Weights of a small transformer language model: no biases in attention or MLP.
MLP neurons of a small language model. Each row is named by its layer, matrix (gate and up: input weights) and neuron, and shows model dimensions 160-255. Each number is 500 + 40 x the weight over its row's rms, rounded and kept within 0 to 999. Numbers have three digits each. A neuron's up and down rows have the sign that makes its largest values positive.
A block is one neuron, or neurons of one layer that tend to fire together. Before each block is what it responds to, as a language model described it from the Wikipedia text at the highest values.

Coordinating "and" after words. The word " and" (sometimes but, or, &) directly after a noun or clause, joining phrases or clauses: "went international and", "kind and".
L4.gate97:525472509425504556534502472538528480404493519486489484475520515522460493482466505492443547546491499458535474499480502459505456496500548510578581431464430523479507501482548474464598480530536542423515476445511503453424454501438511550530482481559528452456469550396475509562506431504575541543
L4.up97:545415455590471586468465479532456434545515510465537535475475562446446548518486425424511368495498551528543398494572529553455527563452467511495440529427487547472483495453450496425485476473444495492470505571504534526517460553490527460449539481501525543459481532561477455434534573526509481549
L4.gate118:575559468576517508502580465513481511484504430478467496503521507404513520522421517453506511469431464561623579565541506491552502428529588489543477552455598553497467472502506500415508471501424496475493485510438505494434518526490607473494539491489493442533454554470473464462476490532507517556
L4.up118:543477553532468555476510526442473422513455425459471492480451499531435515405448513526484513571436480472529528482571488522470525454495460476514528499548506455497489429556481499572561508519531486495504476567477546473473498513537488542445511496519532498499598566499471494480459448508441488584
L4.gate224:538543542531592485503488520492487417498480426460496423464500499438484470477464525550568469470514552542512457527476433425480463486517467521541462513571533584485484538493479463536588480502508496494501494512574527505488513542566536511473459510513548448450496450466513438510495490529576526428
L4.up224:548514472485518585536511556531473482480535508525512551453454463436541515479503475501512485495467454454547510538463555381509492461465528450473517497550543518494480500457495415513474521477477533402490439520528534491516483552483538494484475490557512528450520479414498478498553546462542563512
L4.gate677:481521475475532554533526481448500564501522480409469506536488489503556523421453473468444556469539570542512502476489461423491494428496540498538454491565486552529496401555525493488533511504404530433467466487518563497540476486462438462528516476500530447517575510519488462464438420523539521533
L4.up677:549470521497489527498522490507557613491416508507481512496474429504480474482467546493439563530487501490504501547514505493508472430473574547542499563514465550553442506586564470514512516559479484472472532540501507436501502481440487464538523454572451570512443487436457447521452504534412566567

Separator after stat numbers. Cell dividers "|" right after a number in sports or election stat tables (Apps/Goals rows, e.g. 8 | 0), plus number-joining colons or hyphens like 1:35, 1-chloro; weakly, opening word pieces (acc-, int-, ass-).
L4.gate281:486481513434506449441450516475455523471532506433531501534522536476502570473489505404457500497422466520455471558561554446552565536540461476473497531490450475496498453500538422488392445509547505489525553516515584525499421481524551442520489521544474453502528453470495501484449474520476465507
L4.up281:438522446548515455534418452430513486418531507471562539510581440449494491445413475494507497465457429489481475561483509501457498441503531487516523554488551535546461445424540513556431519465517493512515538438496535446521472489547486461509505517492491513417498527448514437565440501446476504521
L4.gate295:488542391487468476543541516488469518464532471541532457505457516453469512579420430492453508472524460540512506505471481579533523572478584491588488492478429533459473503558510528615531495550462443485536505520496421523491531555493492505500493402478465479481505525509450465446480468442503519554
L4.up295:535534500522488458522435520555503524483524453480538468524482505523490479467472574508437487510520431531487509510479453516520483564537454493527404524459521513517528499457487511471522550543527441545558481505464468529470557485514507518515465443505480588503492460450429413497504502456558420526
L4.gate361:539498505447468408503551460463534487535485457524522501522487438495464495515534508425464493522506480527494590498570545512444431437515563528473529455551488489523517472504493514536486526483491484492507490458528468476464417519496554457549484479554597471482512518487516484472490499498463469526
L4.up361:512518458476440423544504476485486463545531490456474533548496457508459546498570472529440469423497470483463529562554460450505549481535485559453618471506488466519491438405487532482517469486477440476501588478474518429504587493488461518545514538432457460512516572504501479523481564477536562512
L4.gate398:574506516495519485405470497535454467471471498453505469417461474541428437495558492435554498454489555491514515490482478447541523423527548489504493466503466483470488477517475496500523605535541452515414486558486598454508437508562454538512501581472416548539494519461469500544527438430462490484
L4.up398:517477470438424463460505451516477429463447509478489499597571490490558560502549529520539550532503534570491473525440448494562483498560457535424487504459530483537465493531458484451497456449495535569469576498536508508562476458510534508484496528459529469573519500507551535517438534516465556546

Action-noun suffix completions. Final pieces of nouns naming actions or processes, usually after "the" and before "of", such as removal, dissolution, shutdown, diffusion, blockade.
L5.gate697:578500530508481488491508464476558414503520493526527496486574499517474456510462499481522458467533486548542450419498499518486457503503502527451550458464474533507546465496443487503507463534428554443504488482512446470530590541512500461445512476471505488482538511482591448548577548454450455468
L5.up697:476551541459469465449588478461492459481507515582466467484510554441536457478548501494490483476453484584483543488551508544460493495514502528514417471547486485535501501539514523508536508554447501420517446567480476529531534448518481514542486462555521480560451446508508487466513549538511492483

Coordinating "and" in lists. Mostly the word "and" joining list items or parallel phrases (Atlantic, Indian and Pacific; 19th and 20th), sometimes relative "that", "only", or title colons.
L2.gate3:457510552562532406531449424431555428496516539417548477506496518528449528513477476511501428534521506573504471458521479484582478521534491511587519577471607505518513509507454540498496458482538548411493495487424497478450526459554487525458439483497554474517491421487479444414543471471494496482
L2.up3:514405470477504485509432479592496440452473502479471496511529420517534499542480460535482473464479442563479506487521534493466506530520536425433404426499508437524554445478510505560506516515470590561562526510439525470562520496500468504506546529483517441506434417540453486476463551562546491439
L2.gate77:559485462515583481465540515412528442469527454520461506517474512502535520464429494471544514507463467477506536501474431483493550520490410504576479477512518420505435532596495480524521483573546472541487548552536525514549504442479459468524405491503461442451523501530530441510492510537497493471
L2.up77:521579532446511534545473592572513519462526493457449526457477530502509526534527476516537496535435550502495471482504502496525588504590498527519485511521516487481562518511492467531500540447513477449523528529496524482492460536430611474521518482459440534467457502546469566434447471485531527462
L2.gate106:514494488454499556493514434509475487502506437438544437486483474534493441542481514534459429482512488534503509510542512502546516510580537485558423509543465501459442488521438537505503495538540491536535436473455534446501581501474507486448479593548482396499461439511482493579533438503561509522
L2.up106:490494474446502488435507419594474486502508498447498529536593466519498494529465505463466507482530543565565520488485587537534551429558477480553475550516538481497448454502443514495488482497478513531477501408491481467469438484520477518435445526550529409536504461459457566432539481496592487421
L2.gate119:469520516478412556478418486483539442489460476547421460511469434456510477561426567497550531469437493442462501515545534578485490433490502477450497544547495488475448509529524484412563461501460542411535452557539541581495383473519454462500441522521457481445533546486488556459494521513585495473
L2.up119:564492600472529535497473515439475544533428504525454520491490518515441505535493486472527566485499504499432469528464473519557555444478513512457543526456547481515500476486487496425563533407540493465514484511506458466515437456497492538499493584507493488483520460509488529460440556589526436473
L2.gate235:453475459479528459519488573477510508561489493539513473484476485522482568534467547520559483445503496515483502521515453404455469415559510552478556504497563485497455531484508518488523551482501425487339484553527519488529483493516585478536500548550562473540526514525462506494419469478487551451
L2.up235:500462474479563533495496493465529517462513520476542462554531483474456502462450446470485547575492559508500496458566509503527495442450505522565500503532452510538481532497529464547483510525519507527430471501444485478528546454515478526525537531515523518464502480572448481448471472534445480476
L2.gate311:478507551584490546511533419409454508464464511477452512501468531487517515560408538460506484417449452505406502541557448510541539496530489523487506499521559482575507533560485553498438453529479522549444470477536519461516515549555435523488485411495473504428466504528501472498514476540499485414
L2.up311:512610559566443554497513501462513475443502568535524482523480524525521516458451502473507540525482409465532474471523523537469418479526471497472452585447499524589555500518503465506535528448506554492527432507544512522495474570525522545453465484474455487504504533496399514553512469474494493509
L2.gate324:503483456536481547451476499491519468497521535506503485424503436488432516514527582489467584516501526430502490529509440492553558396501534488460447565498464499546542474588510493438521550486539545447477512525490475465469578506503595483492495506459459492496451585498474514464491564446522472549
L2.up324:499511502555508506414543459473518529562506498515546490524527545536480554501517552555505538441514450505498521458483570497398460452541467494502539553527459529497457601514545542466530496472458522427428453467532459481433504540504421527500520489567560519507504482439461470486552545539451466427
L2.gate377:497508465533462482512493529448526438549529509460516462499446485439522520501490428496542461571438447544545530484414497567497526501444476534515553529488501515437481565488527542563461538511523571469508456479522463441528494593494555539534522555497467460443511549502462519510415453477516533563
L2.up377:497495543610543574487516483464441473536526519425449523537540453455486508521438561474522448474470499490483472550524506528551535487514531498523530531497514514508485432545474521556524473422471567485449525513457482448471528480527526495476484585488447465523534497453480534526476444482487511511
L2.gate429:462512524474510501468456496541489555522525465515576521563557530505491509476506455382460500518452468521497470474481496536478582526463601506536486517544460534535468495470440542492516491482497503551517534454583500442448485551528489396468497463468491462433547557517407528516560468475437520523
L2.up429:483449477510517540504538505523491482489487482516527506472527528489464527471546489372484553500498381525452465488436509466443527524537452491562454507525532519470393521508498523566560536453454496546518516456460552516489434525609505487490457492462518459543540548506475509518528489428474499451
L2.gate456:459533461535499478556556546452512510492474515553496551503529474466521546488454531500556449519442525534485516524569469507556559608410498521425505490490577448421576435497564452513477532482484555470438521553506514461429517491541512487619504511496456534479538463573490471501502476482543499530
L2.up456:549468475541495417547536518540512448508507493554588568511452529491434450500547464502525480532510497520525450590467489433517559460554469499552501522444534477565473517481556519547502458486447550521469510483497485506470488467521557563493559500458501527560463489443441489541531454400483486487
L2.gate483:438479508532463554462529623515457515503518512492420409497502524466500451478509486468524499474458453531452510511469507480529482438384531477478547482569488471480533500508454547536497483554501399465482505461495473521485475573481529438414549452538420503457491471507500511480484399466469469526
L2.up483:563517532482507530483501498480526521492484513501523490498540493514629477498486462512497530469523490533573556470477494539558484499509504468508479607494510578472472494540449524552533444579537465523463506500467533510530503580465469481524572534570457495488486518546456506528502417499513525533
L2.gate527:549543448521533512494499469463492476474565420493537481564542475516555538482421506486497481508461444488452490528474497518516533523482484561505467501469500489495485552498512465490495540481533500492527449491492517592504507592448479465449512515546551567531525506494525560520499505590562500441
L2.up527:478499456489569495520513515536496545462502447545503484486502444551574485516482468551522391437462491609506507556559435525534539519505453504515423553560472510547501537431466492568590489470496568480531509521532512520409521508505523527522456483544538524468444499483464536509492499485533497531
L2.gate554:463451523500577526493404511482464438488447558496483472426505499404558470527511480478487460541456515415446546447499454501506539485493440491462501580593555491546515496496466502564524415522525518500492564490443557502486489495405450484503499514518443453483522463518504508486481486446497489508
L2.up554:538601521523504546499508481472569505497480466463496492413560482543523426442496445521446497503507498517541577501495482466500530538577541510476457500444496464485530487499492532469526512496461455537446607495465561506548526566501514586478545481527441507454540544496459412408547465531517472491
L2.gate579:495522449594492524494479535482517482482491494436527579468557437411498512496508482526482496472502545521477493469410432510511498559463469502451436578526493432505534523496479439551542516477508509471487531443440517476467541536479486481491537526493485475498497515536555472502483457417491547488
L2.up579:527512527501562479491538494559468586498551490503532481498466483496429494540521422530426521458495516475521551411541518403531522498433472500497532487458458515493413560484481537472431502452528557467503438499418538510497489587487451487562482507442484415519522595492445470462495437456475439514
L2.gate655:485424462432443513602477550448446523503463461420459516440502451514503470535543525505544457465456556511537482508498473502525424541499483538416487443524450451488501544448469482530498571550481501472444481511461544477483535510512497538493465475449474452524450451546504512485474509493454530507
L2.up655:521517443470526514491486470526441491463454479475480496491494466538429450491550496496518497449500518538497481541430447416488553459447420519493442468577506486499496550586424438552532478477570472495464481562536556476481477535479548483511483481514532482530514502493499502480511575466461501466
L2.gate656:456477526492542526536505525516470501522510477474472485469458530510532572489476539546496501517432515385498533481489506562519551503558469543491533519461465518534535508541528561387505493503554516505534468489554554552508443467551501516532524501517488508468475496450485518478441513471481510468
L2.up656:558509536468501543499492537448532471498556574502510528491492571437603497468394425506550556569558594525494516512529519455452476461443514505523506535496556470498472514554485542523511505454512584537499461501479509493516550532459525536457489459445573454545563433477433551490479429477535538521

Noun-completing final subword. Final word-piece that completes a multi-token noun, often a suffix, like dissertati-on, dismiss-al, ce-iling, empower-ment, then of/comma.
L2.gate41:514457538508527486544597423493465454510565511507489483523496478530512501531536523433539587509432448536600487543491597522485454456545509474461423487501508518596449463466470513500452391474455509517515518558492477459474480498525471507434529509407571504560517486431548543481466512470535442466
L2.up41:535528531517500559513472512524487462490559451523478502470556476548504448531523429451473421503541541519507513413507501539533459508534540444475629468544506527507574562518580475432550417508510480524585483499468544467524478514549481477543484478558469493525468456505464459551588514602590527526
L2.gate66:495527527490494453447540550411505503526531550489547523444464507492478493491486500514487514384509439453442510490440514550577551487483570485530525503513512516461493447495488480431462449547402572461507451461524540539501487430490463541562490520540517553480471534462476453472418478502572420530
L2.up66:535475509477456468567570525516510504593530494458515415409493471545503501538519525562512535530471542541449519458497511473498548526461541454538552459490520484553495507573546523446452511529455405501516380502478494549493516455485543500481488512487418515502446452563440519502527496535480504495
L2.gate78:533531478391464499440543421554494527471457515535498538453511514460506500541519486536519533438538460517457489520477595459507528488501489446522360503486511511500523500494497488509462419518473494499444469523540481525478494481431519508523529500466458474524544499580483506473492494520522425412
L2.up78:539489500477483442478491499463442503578491533589467483467503485504473470550505546532481493589419527493488532486572527447520484531410419464438510524545463497551482459517438540507454488551438480538460491506557480474460513530503458515425463474467423473445508541526473509531479403577443551451
L2.gate140:573493517488510513435501501531500557502488478489557518440523419580530505500514384571595499547489573566571481496533473551573454574517490539506460490494456489418531480508487424477548511557421503519509507506504522445536455551467549500490520479513507498519484516468499502537502466508514477558
L2.up140:484446452464578504497548481466580509499499482557511538482524537415472519461494461524395539567510517437494542553593445537399558576452502502464570485477495530478501472566488533501522434487449479514419532472536458470484478579518505478492528507551535470566617540506542528482564477505517421434
L2.gate158:556445521455514478489529478458544560530559480466508530395583537512536535508431462462533412483475534487516512529464539483525531475472555503510558503483491494485485553467536517404483465470518570467535499460414511501545423515545558505495517526425504539464475473502504479494419610577533514551
L2.up158:464412522413537492424514587430480503482518439580516481507472488538446471514419540551544504551551522526507513564414483526478451545445498554469507525499515521507452440554514445466536412457504550533495501447491485454538455493512498469466448543551432496510463508479512528543549466499536558463
L2.gate195:583552498470531455480525503568463492473516508546508548430457473459516464428518528413471557414468528526557506486460505532427481518483467519573518483519468481529464515527494515482445407502470493499453446481525476489475505514523446482486471473495509457497492498534501569498498525518495489421
L2.up195:541555453420461509539509474603495453567486583556516477522553491512503542529527515489490588405500537480532536481584570454551454535434508485491568490481528572484503549594520534552506507450545490531462457490452528499511518517509459447508487515467563459503572413448546519541527513500532534385
L2.gate201:509555489489498541496537442510476575521519443525477466493522560509524461484523509537485532489486458514511591559520413561470488417507504441542465453448436488505493451637501560474436441557450459550452461494520462549512493446506510506457538429484537426506487478503508567482505466512492472459
L2.up201:565555476530525441498563462451578474501519520496459533427559530411520504538484508505494492447497488539480479497470466568484462525501550482494566491529524524549673519482485527521440542510491464514471526524573477544521569486517520493438487428518466490520532409529561527511494492521483449526
L2.gate274:562561547508487596468502445564483535452506499439470495526509516474460450460544485488570521473487459494493540469472537565589520524518515466491512498530538546568498560499486567528463545471553493441526520441500510494456513512561561481494570495515452461461568544509475517441561454509495476484
L2.up274:410514524516415530517435467450490516524473453541452437443476515464512547441524478446508488477493425485504521475558498543498495561444481450556469458504533516572458445588482487423491446497498529476475462496525465516524479528524446483423478506498418513464529447543512524474454530515456545496
L2.gate330:590453609393442529432564537604553464548459456561494526494498510457517433418468534400535490536554481474496498520492501522436546458475574483535531453518506481544574421512513522469513446566508534457469471486535585550506506546485485493531508496491509508517508444488592496482548441525468504519
L2.up330:492539552429486591530513432537464469487611447566502452479516506514499447414505483468548496531442488471517509530564479461457466481424515425516490466594505546520527487528547606460484498482469442520509481535546403508481413570480465514478525483508509524578562506496484531466472477573429505473
L2.gate345:565517553504543472497544517482531456467465517512444517548522437523486480508441518470524535465517439460515481519466508510567491521496510429442494528511500442451409468524478498528570561496414583509483505469578524498439506489508542457438582516455481475488464536484522473559543492481458518480
L2.up345:537469496445514505535469450447507496493478517531503522451471586506520513481507491449432546435465491475500538523514486442484433495520531477546513472574472428461500500482460556516507581515444551445449559483526549481475454439464476529465543561503578505533478528463463469479507447486515515505
L2.gate350:666505518511483448461538488575403504494510458513455463499544530530498493542475497441477426528498410534510569418541490517532497514483589499464430575495489586477501489472526577501560466485478582493544462477465507485471491514461505506471489453471556543439402450524467521493487536560503504498
L2.up350:490459522485508520472532525553460426436445507468484458509508526432518562409465536529488553452539518499441483527457555564505501531458497426556456446517559500513497489515518510560527451472523537533478543532451543441551531458530487496466428469516492491433476491570490458509643453545503534550
L2.gate466:502484515518453472501483548478531460470471461490487545425448566459505483588524514444489577422463491434511537424546509507488448485520530474468506506471494506514525487522524473534455523486499523495554522498570529589425508523511471490596506509571463549423514487507557462474613546460499500476
L2.up466:510491580478604546498513468522508426454555546493500483469583491483476505482475455473486486538514515500485458534513498493519482516499493455530475524556454508549521417560503502533492512530462555484426463504517469434469444513515503475519509485479513549472520473405469526493461482527484525543
L2.gate536:518544579480505551486540582490413491453477514452489520486562548562480475516464535484582466516499413437485594496454546471509559518472504468499461446500490552460526446512585540489513498523467567478557457491520487463495508504494479551509485465453529485495450498583518539518529446538524394495
L2.up536:553505509507536407475540525547477530543529493509526515485523441582527498478447509475438484517474491549510484576530440482498472526483537554445564444467489464530417551525532552524423483548451493524524458487506495487468505515533468490550479436515487470480492568563447404523485477467499511496
L2.gate543:562484511480535456484540451499491474528460557534447509420515530487491477517558466399485476518519525519487542503502473497457516460510500504492514518577532526487561513521464486500495504422521485472481469546510487550466534408531487428390506504456438557528522389485525555485472602472475457459
L2.up543:560453588518516528507524470521436481509464443511442538372510480470574496464531514511472485489555577477486509475528479544532496525513487437492528454515510526478482488542515534401495546561563462533462458494461560541552486502490546536484460493505411540497493520456461508563493527459506507424
L2.gate652:528514586479474477467471625526498409468484449499419540480493552491521490476504425461522495486500571522495512483467471543478469561472509438460548446499471520526432449490489477464569464481554515477482483545490560477530552429492561529507546504467503478467518448527552509580491547428557454459
L2.up652:537492490460441505543508498499439452518512535537560502473503488499468515424487499529520507483444517501473501513508447491495447473448530531419525479457541490465445544515502498474525523438471539488460483516482472525487513434407515505539524591498472501506546472521533432478539490504501612462
L2.gate695:522441454503522511466492476494483429527517506598502581525482531425528475552469489480461482449518490552448575480511530484509431495567472442495521500500523490501482458568544547487479452507499512496498564486535496444542495484397469616434497488447520455488562459489484534474509487482518516524
L2.up695:467473465463552510421496494456454507476459478511457511508479493525503508512520525505555518436561416510446441567530515413446516512476528429498493546606565505500497461514478557427541460476420515546487534536552527468510568476542493582545549467489451441507555520542503564507493468478510477443